From a checkpoint of a small transformer trained on Wikipedia: LayerNorm before each block, rotary positions.
MLP neurons of a small language model. Each row is named by its layer, matrix (down: output weights) and neuron, and shows model dimensions 48-239. Each number is 500 + 40 x the weight over its row's rms, rounded and kept within 0 to 999. Numbers have three digits each.
After each neuron's rows, "fires before" lists the tokens most often just after its 100 highest values on Wikipedia text that the model never trained on.

L7.down1020:531413519552472518575515446567473476490601518491460488530455470435515524500519544512514532495465472521433533534459533559508473573443419556472536505583522489493473480508517515479486520544479481462506524455543513473511496485499525542515578527388503484492544560456555541528451545461492445518483549494459543477528548526486493502526469546481516424507518659489513553524551503469521470544445534526492488464536485526545517453477465450513492477592478578441486574566471508516476525467419507511587531532509473620548496571552499449459488531464477504528489440523567490440522527516501448449
fires before: "\n", "\n\n", "- "

L8.down677:574587507549511535472501467554614539474516505506472485496515489523535495514454530472507489447493548521488536504486496554549452527469519502549500457541479445514366552481545513512476501529528532457545445499549428507500503521475516564498469542507532490525562517492489447455505433503550491503553524461512539564490489488463503532507494412487530541495472484544533527541477578585489504533443539510489505516513530501554557476442490487503534475478503482510497486597562451506396479468470484533444497501472465407448511463526474572458492469516512546504496521489427515447566503432533463452
fires before: "| ", "|"

L7.down406:454579529443536532507529464463525546532476483543485425461511513477502468373545520560535529494466541496488552510552530475421485440462442468492499496576493567462441504495597551518502499505483444496489533511576510521512509414516508478522466532446460538511508461456588516470435511548476469455575499470551537564517523480551542433436473511501541432481436498449481530512510545499434518443438505509476540523500462535553518539533506450484512516555559521459460496585488494471511457530455511498563527521547594541503501503418526505492528469503512474548497442512485502479480480419481469490
fires before: ", ", ": ", ".", ". ", "es ", "\n"

L7.down411:457459474539478486535461517462518513501511462533480546522450527524512504565511482454498495488452443510528446515515481440532482530497489505436507460490526543459504498442537480515506430499512432458512542470475535546468563515537438483433445482489486450537499534511483507474495566466492452529446461497496468508381444504493519489437510560539506509505483515515506516573513479505484482494534465432538607472570527440491501469462536511477477522531540551523468505587531479457475527490437540489585489538487582455499453531495471535481463480519526558548590416468525464484468502482424523506
fires before: "| ", "ition ", "on ", "it ", "i"

L14.down123:449554566565462489463489533441439466494537482517528504509500469441504462532529557471488556470531497482498535465517532462541507526449470482539516534512482542445486540417453475488505528487439390520486444495451497519508481553429508513496549433440460540417497488589519505505486535533524460517521525530451515518526496517438525512473504527582483520517536482443521463520538468516468501523461521520600505550512577535527504518430533584477450486532520489492565599569531520549508535490519505489464493479482461783469555450483476529484521475562545438446413502540468545494450515450468531529
fires before: "\n", ", ", "; ", "a ", "\n\n"

L8.down1486:454458458515489489476495485613536543587480483493581454499514546545483490524475493505470545491479528538471423450507496518470472568504469507556462526553508500535503461505508499480507475514520552513510490463477443516510474496497414534464503487156442455490517483506560605450493520486510505504504512487465460489454530579514530440458525457499524505514481533525531511487487530492539496492497520499468460514509472543498560550525588498475558465501525557491476538560518513507523451525447469547513496480460499743475494460469526493471487488470530498493495491483465560474493503493459440495
fires before: "\n", "\n\n", "| "

L7.down492:515491516504465475474522535519565512485503493500532473404517518514542547490506513486447509518516461482465487463483515481482454506504497544525503515533523509455474463501519479512511500433533502550565481482482455532443521458507513577397433551456511508474592473509551546489498573539509436449526505499542512535500444481466491421550535505462475533492441516502458590537488539515445421493467544585462425556476513478424506535427532486496556484544549459483412522457504472468475459592453545458559482547420501509487533493520481468498452528531486469489472463523491540540516517481496429449
fires before: "\n", "\n\n", "| "

L14.down941:489427581444463464478500457444553511500537545555526553548473491464544456567557525521485516540484465454478488479507453512537423542517578524542517448421522436454431513488488521518475479471507488503517546482438503493505463445509533434542530484544443491551533573507538480519542513519567564555457477467508485468549504500538554517472442501461527545437435580521485518524546476466524430450441471507520492597497539510473479499522475508479523451491538462453409486513520450534514522554517503439534453506582466502436409500583480499508493466520548476496498458562483492482526414490449491463
fires before: "| ", "g"

L8.down59:476505555429502478523555572527523462466521466475491465453463454466454521511457463529518446448440467538470490535436520470569484508515500529549506521548537579438540558512548575481578541516447432529465426467530422435528522474487440500433568519520465525524493381440566545456519467563533516422459455514505501512489531444506468524520480551535537450503542503551465479548536586525456465476445534568422405543497456527478520566511520531419582505517454586491438520515511513427485458495442521488473547416458550483476497542526562475537509477550445494472495538539522486486494501408485557502
fires before: ", ", ". ", "\n", ")", "'", "; "

L7.down860:503414509462462607495518476543584433473492397554505498453578527410479518527468471472479466499528460574488533523549491532586439530470480471518475567531553461488541463480545478468518480556512521462509511433501420525446587481546467486528524572497530573456429495491509498484504574515514521506503477516460506444467500500533512543483467469473530537433521506522488481498498522493531518492553494457512439432489495552471534505543529471520508490575529521554473488511509502468483439488524507519480596557464464512503538528477506520535453516459549491472438468479477531505413475518512515488
fires before: "| ", "N", "|", "S", "ial "

L13.down1055:464466509555538511498501494484465511556517480455507531517513566498523499442407468483468480473523478530440516573481542509412456509511528592518556503499537581527527535434539518463472552500507478513559437496504564518460497440533476537491456551509576480486490440483484618458557480446531502493458510509556529570541514488556496552533510499625413458467529484443533521481450553482491486520510516492499546465452437484561536505506600497548513451455461470487436554518504455501480532486529441469463509455563442517470476482499470593499501423517503413537476519545508536518510490471490549489
fires before: ", ", "end", ". ", ".", "ian ", "al "

L7.down1484:560486505558535529472471555578555493495467524511516516482500496513519580469553487426552476503482488528480597483491536441517505557543472493488470503515552457450506398490509478517505525478511506473468532489556487498530484419573484577526508530176460563485523449480539482516537489520576520480432487495469514526534482542520517461444468516546511530548474498511476454499495522540503624477543591508498508538464516506461526493484521543518507454570528528506459426502463471535527472510545489544465532474468474601546482501511548526442466513550495467510465580447439557476499476493464488490
fires before: "- ", "In ", "==", "The ", "He "

L8.down1121:513491524565493494509494448482454523474578470502486531435519478501519479492454448454528467480464466508441488570533546524555498555418416480478514456497522559471493483551488588591498469425545520538463547461468467482497490531551555554566493536529537528531561456413538503501487488564501475417479530497530420514503534491462505498505504516527445497492544495488476541455450469454530496472444460506433593494568507512441502460477482415516526482508482557502482490522424563455473563552565488506476446477410504476480521559503516500479497457460397495445495365510502527535512496497558545459
fires before: ", ", ". ", "s", "; ", "s ", "."

L13.down993:450523518518529555445468442560472470471456568472452429495436492480503534532544529488511497506492499550540465467478567438493491502498462493522443439505510459519540559540551493461411523508479489517558547526443498485539469541471521465532550557469557559487543554508541523515485499513509445512486528498532465550440377482492524526542567525531522517482475496546506401490497474487443589503557540458519434496482512572524501509484603452466499472524504445478536528465505550499516553558565510512498476582526543474486521510546430461541489494494521542483470494444458558513435485514573490500
fires before: "| ", "(", "of "

L14.down1270:514508463513520475505455522581472499466462537523551530497545494480515533464569485495502511534493565507459496507428514525478558460560486502455516565488556528558480459471462528476506488462491418488560461494455522472535516426499531480553529503586566593463572549493526536528437458481543516485575480477487492505452494480584415511460567508481486468556518545599428555495497469564478460479495548559486433485497513516518521439499451490459514491517505458550436550478495607574519521453490427503490562496490519459498516541446566518479456579494539522522493454393524595460490439474502474457
fires before: "es ", "es", "s ", "s"

L7.down412:532423466534541416497570489521494555584468455424496445459459542505502469454454541478476509483498515493478494516480487487477560529506439465488543523548515504480536506526527461529532458521541496482472525489478514497544529446514467521512549505268496516425518558507584576495488496567549459493496509531475499459513518541508514471464456486472528504572552519482478556529466545502479485433480508531548467493543485496534530553504502428518623469520536533517500579500543518528510471493464547531536519449464533730529525508446601466470550462497535504539489438509510585485474432509476464484
fires before: "| ", "\n", "- ", "\n\n", "In "

L13.down1459:502490442541477477470498481461514533480498448477489506515443497448441552505563522509577500565514470521443509487403499537489533558550517501510534505419357519453454471442449506541565538486532559529470509527478546518475482463547506493476504449574519495505495564464490586463527470489512476505525478491504485527557520503515532509422488537497453464451460538441555549602490526457485491534435467488451493550499531496474502487427507502514471515450478501513491525481488485498493544467524475561492503461481541684470541504496558550480499461486480464434458515445447468503497492530519534492
fires before: ", ", "s", "s ", "'", ". "

L14.down273:481530556515514546489570524563559561493454514527422466420498499520474554536540537454495482507467498511482570600523508576535547562530508505548495526516547492487453463502539543516505516433549481523516461524535600562494543441566459456492514509578492468486499492534474493517523449508419506466515541474513492510457562531548519545579519537453481544520515518450546521476476476465517447585578493513468532468524535473492475561500548553576566445499464466515472526494495540506505482568549494487571490552463485458494521560504522507519449478514582527380560498496495542469527509552554459557
fires before: "| ", "|"

L13.down1075:517447482494510473507555568488460567457533440569507419518513449456544525457456487474517514463474482469493494473467483529492523554420544482534535513495562471477493542516492435557492484455495528600510510462393457555506498480540513526528470478488568540481446505493594516554522511465476565453530492403467494497530538518507530436468539458544482479533534519481450543548495490483464467552496490541491496485497573474600510522499471474527513461524513605457458488505487516536597529479490496583441425499498498736533520499475485465587512488508568506529418502445464471509500609489477558451
fires before: ", ", ". ", "."

L14.down141:514600462506549539463517580488516534469400495494453486505482536497516524450523556447460494497499456487489486567502508564497455579513479460444486482526497511530502480513564523518560445447492532509461444461529541474531487520573551509428469523508532485498430508458470503481547522514468504525519504518564526527552493502486551505479533445495617505537479593468456486509540528382516536485512479483543495559508456473545563518532506546475516464443540527542525477563505561531492430487497489467462509457526542458453563481484438511475548537458498470523501441490462559499460603573510497485
fires before: "ed ", "es ", "s "

L13.down456:499542446536447480476504562448457511490492565501503512497516529484474481461450473479493549501486546538541516454527544470515569570492506508554514507563458463481559476497473558475528499569491464571462507466593492541516499447415496505531492488536502452475531534571544608487505559429498502480532570546498562532507538429551476499523450453493434482473500495446475441512565550548505573467476545534468464468484466493468498501458534465460506550497474559531438403422520539519524429578490569474526521566510489511445497541508487476544487541570486540494478489543487483441514482492498529456
fires before: "e ", "es ", "e", "es", "ers ", "er "

L8.down1353:535494497482484546480546512504522551524507461551574490477489458504464470514474534480491532561438486545479491532474547506447526503534448542524513542528568445505552534504535462533548472459446509551485526457538509545524537491489458553557477545259529516501496528514490560535590488445458434464517473448508585516545469522561521508424526486473521516463489431549552453604518513528525464493479542523550480527488497449517529502389518492497554455513518439420478492549516500551525405522461499558525515463416468531494536469478536514513523470470469509538509456502485492496501471503500460458
fires before: "| ", "- ", "In ", "The ", "He "

L13.down549:502460470539519435458427568484507518477526577523610511503460513509467495555492546501540567540473492441481599435482494461501502449481489478490512573565538439482404466447605575528521511515486531573521584509500474458475539451518487507490527518502581518517508426409524488482492489478538520494474513521499490546487542490509519448448507508453490518516470492610487589499487479535474521480534453465495516483496507517413505470499523499512479524514502517474453539564466552495572498477519459485456420483518473426391522572434543506511423558527491480494544567570542619462555400561535461479
fires before: "| ", "|"

L7.down481:525518455503491529562551486528479477469482496511500499476536514470522561523421476514455509509532538459496479434464450566514496468493463439540560425580558477484495459502493474540475530519500535550482481461435491504516495504548488547502501558458461487523517534514520563506490577462406428513457520485521527463440487564428468445506513474520473558511500546545557485571552562472503528509480527512527417532499578569561479477597493522509584405534494484515512518508497517482532451486433493566544473507453508655533528517455494497516462499499550496534512415472484502473484496494526458487
fires before: "\n", "\n\n"

L13.down632:465568420483464492573519448476474434519437433522485526507503446489466519480535521494487484541515443483433502529470457560498558534520491559502514551511489476461471473460511525439547434497437472524514471490500451476526536470502542440450480479588486529531601470522492518478463537440507465518480558517526439480551501480541526569458446490461468542401452524503435545466509511452477501467467476476580470468452514542509544461513537610521493585472465565523439558507468476459480465554479475542578540438487534453457511528502485548536446541519530554515488476503532524508535542495572511488
fires before: "es ", "s ", "es", "anc", "s"

L8.down885:467500479514449492514509464516478493427479471460499529505426491468522526549475500554496433406445515564611501543494476482431474499574536530550515526547527496448492472469530456507490580462518545528446460453488482461470585503522468427522580531543459503458512508437508453489510524562494429545482531445450483545466486508488464494482504497503416495489503536514504505496499611565563498564470483526545556498560479512539527450503512478486519566470467512514442468470522493452489543472433522562509508516518496478483469575523483523442426491523451544509416548528456452532484497510536519486
fires before: "| ", "N", "in", "15", "; "

L7.down836:442464553516512429461464515445468458535511530496494435476538497505529514483523440518576581473510544553507435531481458504481517498449501502444440520489506498504455569498503530516511545497576576467540456487525500536556462543460513525521482487436446539495504509483405536633507539516521453455453481500544502483490554477496535481496497463482462496556558550543461475517522545513553535484558440536524453501552483496469541546569533614475534465579437487483456536468536513579488468458494435452487561478433512431505501518414497485562491448496448557596498502477469512461454536501498457470
fires before: "| ", "|", "\n", "0 ", "—; "

L7.down38:493461425544494524525489496567505490582477510438558527481521566485474432475412541515470531527535538513500425481497485525426577547472456504495538502530445543492523527549468452454486443444477486455503467481470488434575538515498523549500579531380491430452520525474507634415454522537433513508511492476511485425439493544519500461488491473476469451532508571495537476524506544508517499501498456490544414463514547551555526510544527485554561475500528523543514581487503532471559454506490519538507520484506591766468546534443527494421535467478515539517526387504523528503507451474470441526
fires before: "\n", "\n\n"

L7.down936:487530468550439491466528632494470517471507551538477527442526400537521533576483503486532408504514570531452495563425482497477554525457411457498503445531534503550513458492455566536520537481491474612524496432477473500458473470505502496468460435461543545499587400437551618455539423522489527505472539508506463575499461515530540550484538492510480557523508495448520503481510558500498535543568488535519518486513479530530532431464494520494458454513500546529516479555496459501453574483482398519489511483526476490528590521421554519544468492500455464447475511525480527482473525516518562424
fires before: ", ", ". ", ".", ") ", "\" "

L14.down161:530487586486503452500544461505585533525523484470464480532465464525449491458503450515510420486467360596519552486480479511431502478522544533549437432525508517563533516438479440489555512516425535494465470509504493461550456468505511492527474513584537525481451534494501559459534614442493533558519531548505510461487484479514532560558508480619459487555522489558472523494460459552595491522456542484474529502516515515441567501472549517526555497551436490540510512465450477480534465522503520503459488469523482535480563486507453522489472483463455562523500502522510434496594552562505508521
fires before: "ed ", "\n", "s ", "; ", ": "

L7.down568:487483494459501502540456502522453490401496457480490438543473490475537486519504443466522473524507436444534516488544506514445577498496520485465390553446508469591559461554540474533554526505590463447581525477458426466494497484542474491488538451368487536506467485430469569521629499547566522488522459557428495490514536523467552487543520430455452564475515503521493491415488516556446455426556489491507519546509500431543503439522453554558501476492492571528513475512559510484432521539517506498530478440475485477505484582496482491427463578500545436475481555518502515438564489433456539463
fires before: "- ", "The ", "He ", "In ", "=="

L7.down1469:526490523550504531489555478508446523514468522450478451517514544493526502438551538552490493393527429564485583492535508520582480481470575583481573474551462422480489514491581430482517536485461552461443509480538479474462538455527465560452552512378485517511418473455600461513523514473482501492576468490514548549438476535486498506499459416505487544562535561511499457548454529508516542441504485516552458465549468461499477484468522471474486504550466575561481456540525523474529437444527514525487486499562418392455498442476516522521495500502424506454455516439476499496506542493530491489
fires before: "|", "| ", "a ", "well "

L13.down802:510469583465532571526525433485539459515484439476539488533489434532493531489456549443460607505489512570507517476424573484470475545452444507476479545533433553566547475486500463466470509533512554463506522446454483512478528549467508480545452559412518502550512495530575518447490502485464432533465496454531461540455511573480471575480524436475522524518502449466447452530510499530494499450541541509480484579448472556498549483555480585429474484555530504461510492524534479479558560499531483548468503463558536548549501567561483513574549532505515482445439541504475527478537504486480479520
fires before: "| ", "B"

L8.down156:491543462491473510482514592483496524488497477552423537502464435525417543477524463528484442451515530500493525428440471413520550544523431541541446538517522495459452472408502535549558533502527508486471497457549444496521578426536506510475505479460571538411517491446500567522556457533432463478511478470449523559467538506513581527501497451471484549467519492527503490484526593459477577521505452608488498519482523488430533491480520545441602513515534534579421485504609512434449478551477477511505426558545515505454484500448570497492479525486456436463438490499491531512504538522514501448
fires before: ", ", "s ", ". ", "; ", "'"

L13.down768:489463568571554500486516453457471499587484534566480524566542489461432517536507497494569497495541557502486565502494394472568458569461573547477471527476501469509535479446483523468469531495451545413540510465549443542559487535525517451474497457507467560541540586568470502526521434538508496525553533491493441505560583527528455454466468510489512514427522449506541420473563489504501589484482520517542505581501498498508502488452440521456496544453542487441470550588524552507498491460490533527515547501557478350452527531474591541504475437479469500531447505538470454557436476455492509521
fires before: "| ", "e ", ". ", "e", "("

L13.down1330:513502624528514455453508520480497521507432480440553464545571510523469576463493538479579558505474495565520520508463493492464560487454540468491534519471554545515484516495449505462563525541509555553481505470508402503467536445470494500524474514479536550508601452548512364497575484488455503469484510419495498520465395500480454577555518524507465553494531551500488507532530501510567551539423472592483540483484478448531559590486522437503533496577489535513572503551543535472506544548494459418484527539499548559424547496520539581555504434505576498433451443515495520490501527529453497522
fires before: "- ", "ater ", "ard ", "est "

L13.down1446:517517482487505549562516460522604485442425459504446480479475483510503518455502411476483528456489603467480566496434462482489536449517443496482604511502563521466493622516599542490548408477522469443531476506484486526441494507530533560517545457542513451516480519411535509550469519522433429507499522536470406510472537538464562445475461430472449429552528513464497517451537457534495507542579436465454496451543489484535458541484480518489543480498540542528490460524502515510519438469518420480563454448514473568504439472476486525538482502489473520496505445542473523561450494544500544569
fires before: "s ", "le ", ".", "; ", "bo", "le"

L8.down504:484484517508501467524500497496508474533488449489473521461491447485536491542506512449491530524467437487452606468540524524500469529467493546572499499476492493499501561510510479505569450454489461499455515449485546528503554394472443492495547443495491475433494536515455502474523565508550521528519536522512479472452611425537473435498533511479522514496553489466482551461429485528402476511525568524550461546528478548459471520493487538463503523570402542516547510512529535446422480488492397511626483481524530504549499575465558516517486525502552499528501434528506523483483523440574497477
fires before: "| ", "78", "–", ", "

L7.down278:467477543497559480508554482466479524531518495526458478459472466505527474471501467524607412544480485550502551500478460500532486551481501524511518503473448611472521501457420548566509458535436453512537503497475513512437535507500507455535445533548505619510496433496442412499528508462445555481500476471573551483506541536486530552456500533465523508482513518532495488527498538469505575493483464535583423487438508506456479514560499512479561473473514544461480445565549521526435485553473488506558461416501452498529525490459511472513472510475488523443495457501467529472467492446516509462
fires before: ". ", ", ", ".", "ed ", "-"

L13.down1261:454467434499474498474522477526548527534553505488480516502594446473478456529496478538470500473541481493477488468421508514579481560511494514464592522443549475519517494450480455462505510487471535557532509449540534486462525448505504492499486522627515532518542522451574546522527475452530530469483465479532488555481561514523513502520458521533492490493535463438494471591513502466507504503486444453530547465530558568500437581501485474479445468489493503507455419504527498601477433478494452550466487467477495646464504601485537490522518520491444501412530531450509465426463531501485487537
fires before: ", ", "s ", ". ", "s", ".", ") "

L8.down1520:529453428543543512466483529522525530556495497526527603494475548564495501562463486499516488536526504439581440483526550602462577581467435518482458510489450511442526441408492474496511447492550499513540458500499460472591447454543472535479548508510477505504444535542517516468501558545498401471438488487481519480462484514497547436529523451462502504498546540493484556522500561447420578493514511543503472554553495463521504500572468560499582454530558524506516516517449455436470479539519541545476550491431493540531509519416547516535533487510513535511521491554492508532492486440516443487
fires before: "\n", "\n\n"

L13.down196:501428509449564505448463494519543514414476488500538505458557495480458527475497522527469539478457548475479528505532515583501486478434446474560497540515472410478540481492563520450537525471604496475417486564451548459549479488500535463526514486442560548455518520432528448483467504461549481482480463507475579496516532526524460464598439510522502509499501525495538497508497451461486523535444492519453451473473543470532558512488513407564490454522464433490426547534466521483463532494475514495501484518506492441497510588537513461509462526478520581518541518521470595489491549567502545544
fires before: "| ", "|"

L14.down3:473444556474510466470460453580523547475459497553530521568493488492568497583560519551495542441435500468483514491439535474513422458494504506467555535478521449562444435498504509555469498495498481470487464443489534458520475464498487477424590540579503552542493478461568428494500545479465452563458474524512514531444474621450495496525510505521528538461553477529460559517506499448419494521524466518553555552524474553511506529465532518507468461523492497485471471554498512448504466521520484514443526529572518484498509529538408574485430510500461549503485388535368484461482555511530379452
fires before: "| ", "|", "ill"

L8.down1433:491470432556452535528440529488431523536537541540497461425466484564484515560497507523539561508518517496582438462525485512522454491517496490524414536548425489460391548461503519463451574549464483458518535435552476452494477556482443462472472467472431424558541464535436439472492580427462490517512460547510486485522554506471546500533516500538485474511487504555496552496450553499509528443435505501567492491505544533483506509557474574513499470549560527519488472519486524557553473499502506525547517526487477535533459452502473477496496460537434513510438519498445456525495559531424547438
fires before: "| "

L13.down604:486544530497525519470543517581541505507462434431485546480477503488543528541549478426536537496520500538577519552554473535428454458552463486455404485492538539541534466498510511536549498584446563524507476543481515491492458554545473480496548497368494513560549523534514539498483598450538554458495470559508510497503475551513436531450556502500497565428503526536484512511498486509500477418491563519503571635530548565578489545500469546500538570573554498489536520520522459525520536516489455483518557494481471490481509454453541423537513535531479504453523494542496505500517474435494471498
fires before: "| "

L8.down93:479465398499559571504492590553522521406559490487522537525575471542515548467530440465541494449552447465468515503484558569588494509499473496527578556548561563547472539447476450511501505417448533449521493531513500527448531505509440540503483499361540511460537523386512516478579513494461583486534402486534513555550482525494523507508522554490505502483525554500476515456525425500412528479512546526497496479568452488420472501478532422571494536473509486549501465473520465504452517594424494474572442481519443485549492465446475492478544532434532545479508505514484462481464553499459592484
fires before: "| ", "- ", "\n", "The ", "In "

L14.down1211:565491541525462491550511583461450505486581446549449590460472559564523466469514507474538500528490493542460490478527520522493468527491523533425523447451596500420565526451503514479541510409493527558480542524436503447484487486540492536487484486462546519447518479419459503516438517479508485457607525480592497517517452546505533509474544522421517473519427461535531509525514498463479564522525598631489444488440488461555460489424516487480489524513552522496510412495523536533530498570480549552477429482505366432574535533407534600512512565495478460492498536500446511532514590505559512444
fires before: ". ", ".", "ough"

L14.down1191:569536512558606488512487489493513525474465502456513542440486510556509418529479570524584475525568514492441542544564530477513488579489485505524516553479554478565488494493523552490552515519437499554457508519466465537416561531529524477471489579489586507546514559534504411471501495551481437503440517463483481495487494493480477462505486521507536563529520548492487452508522548487573530537530456595523594512517510479484476520460553533484480534492530458551469580514524512490540575439525544463444464497525452497560519475511485513537494485493536513504439572464523443458517523461528505583
fires before: "| ", "tion ", "tr", "ond ", "ond", "ur"

L13.down616:528501429562498483529470542519460417408526502522517509506550490497537525486496511429499452496427597465510504486527505502486503487511523511419506488541537511485508492500570520551515516476515495500566526499578567447514531489536543480475527445557483521467518511477502606475532584582443482478557574505494411503480486464528463451488545527484553472430534488521493510501477455470522545532514528445526547526496506616556434510452539505534479516531572534562484512540460496527432565482543461482427587491498525496514472472512467529479513508529535476487569409529463463460510427526499518497
fires before: "le ", "le", "les "

L13.down1396:503465508577442453455497530515479556500456576451514489519528538522500462450504588462565446507496499560499443509516525510463579496514573518613474540567526506508539496539559484528532489508491538473586593524529489504439546588497416422531499522457509471545499490490455521539552495501500511489493512557555494584481527427505508538499482518464509540542446504470543385581523518548453576521545461479510463464462500481518543540537502441445559534508475455519526537488456509401442490534566559510508457539503472529516527465540546506510509544439492520446538464486476518482522547540533554486
fires before: "| ", "|", "a "

L14.down890:535464484540501493518545474504487513497467548456475540583478506533540482503461429539548521494543443487440492426556536460407503516471489464516524471521492534465506558567510543528610544566511491514454474524489474556531544563484446517478560487402522516602431457523484494565542531476490533530457513569437510478506528552489467474515517449479463532461524474593567560502500543536531507510588551483457591503518471415466475470395482459471571493553487508519503562532518491552464512488448411550519516487579488560498492516485526463483476522544461529450523445542514439541509494523457457529
fires before: "| ", "|"

L14.down184:561491496505520504459488519504519464470476503519518522519458475377538472514591428536453486510490540558476518564470528531573470519493534511533512561567462481535527539540566517462449499473493495455505482561482443464486470541495485432440507512584470496455512574518632465505453515511450434433409531573437512574578560496519514551490426463502380548430505521510505497535452448525528456489509522504409598506474467490512496465486460499422553437507486449519482453520539516494538498542459490482510486468495498417529479532527542542511476446525466493524539500461478503482461530543517507419
fires before: "| ", "h"

L14.down1163:554495573505427547536555473583428536442483508489482473429521528476456465448511493401468470473521453500598511499502489461486399442512550500537521474493523418466486586525452432480497523502496561475503471448514472493502428540488532463472457452440476488526437480483548454520560517511500454479612544466562443444543544552527464496528497505511499594517574458447448467507498555375469498487424445516544550511526473491575529466518482538547568490518570522447525513501484509536515457515487489467470455434495445523511515516474489495475557565554490508532547492505539542514473444466454483553
fires before: "| ", "in ", "of ", "or ", "|", "Aw"

L8.down304:514454443475543463554528536477473489463559488478478458517498446572504573509492525527516485528482509510519704489495578486558513458520454488455488530453524475481546484548541504454475554547489511470485508491469447482501512482507522529477456563298434508567519511476457493496560483505553508457461507459528562533469468571457430498523502578526504515448515475490473433514445510527471529479516507532483491548468496439519506481524491498473524476595510557586505542504531435499432478489535461423509438524523495522527465521577583456520374548553522490438479539479563570516463533475559487480
fires before: "| ", "- ", "The "

L8.down1017:510457591535494476483544612557446534527480457518515516417484520598526539521465520480494367496523466558575504535548533495445523503434467514474501509468475498508526545513512509493543529499497601582545539514422475488517535506577504475539462551536490462519511463475429426506588573460487492511550488529477557519530565551457543468503508522459467443533500457498477530492476480520495517470477511539500452473541513526446492495475531492497486427515477574476493487534537397582506509452553445468527500542555466515519565462492441438474511481526450522564521470477409450462492482475506540393
fires before: ", ", ". ", "\n", ": ", ") ", "."

L8.down869:543522439562508480462492492538504510441447503441520425528440516446555449502486461520559465552504535505534536570480492464492542473447531492527540513508485474543528453471443489489557466509467459504556468469465510510466536480503551475542508482500412555486479481445565566427475522483558526447523510522530555519563409421418510522456529527502528470475517530493482475552473546476482437553462505520434501474559510494519467539529551531496494450489481528438458485550550535465518504486480470517506569437486539410501514501478557474479493470583503464526515551474525514541515419520481498518
fires before: ", ", "\n", ". ", ".", "ts"

L8.down591:578416443504511551501529517547462504483597485537442524480513454509501523509502574417477493471542536450448553539534481516466523546501473517507527503566499415540483506475497472578529460552473498550541534447539494493510503435545517528532501451297485567539489452502545488500553527420565527509515484483482515483553483524558524501467496443529478527546488536493485548506484535505444519512540532505572549461539507446503523465453524490440523479525515523471446486516527468561530466501542467593505525485484518629533517491487478515463505567537482507499524449462481489434506491521494500467
fires before: "| ", "- ", "The ", "In ", "He ", "=="

L14.down147:523504461493537469512504522507458449517491475557493424476420501476505503466549544523495512563527485458396493464472479522529497537494519574489518516543524473461494460522507523468552459538565528494499459382510464472460470468521600475408438400484511494488490508487545490474548556479487506483490484589494438545545493448518516518488523555599517512511485538488473458414527538469445529512527443490464512536558453462533543470547506549524548561549574540464492494496507482491536512514475477434477539458493554526412496517531523508454492543479545530546527541516389537487593515525543487525
fires before: "s ", "es ", "ed "

L8.down173:498487480434569538475499477506516476552506554534431522551522527477460559471564557521490455496483525513512571514537513516502500518469437548554450495561531556472521478453522564474493539447542488545581473528545501601464512481553527510507460519417499596543477435417464443538514493518563575491553544455484550477474541527541498471392570508541543579459473460539476459468511500457474480451536552564499462497510512472476510574478517564477411442555448481490494426512476502568509460497473431472448512473574477490432535529483494486489470534441468608492521484509547498545448533531562595507
fires before: ", ", "==", ". ", "\n", ": "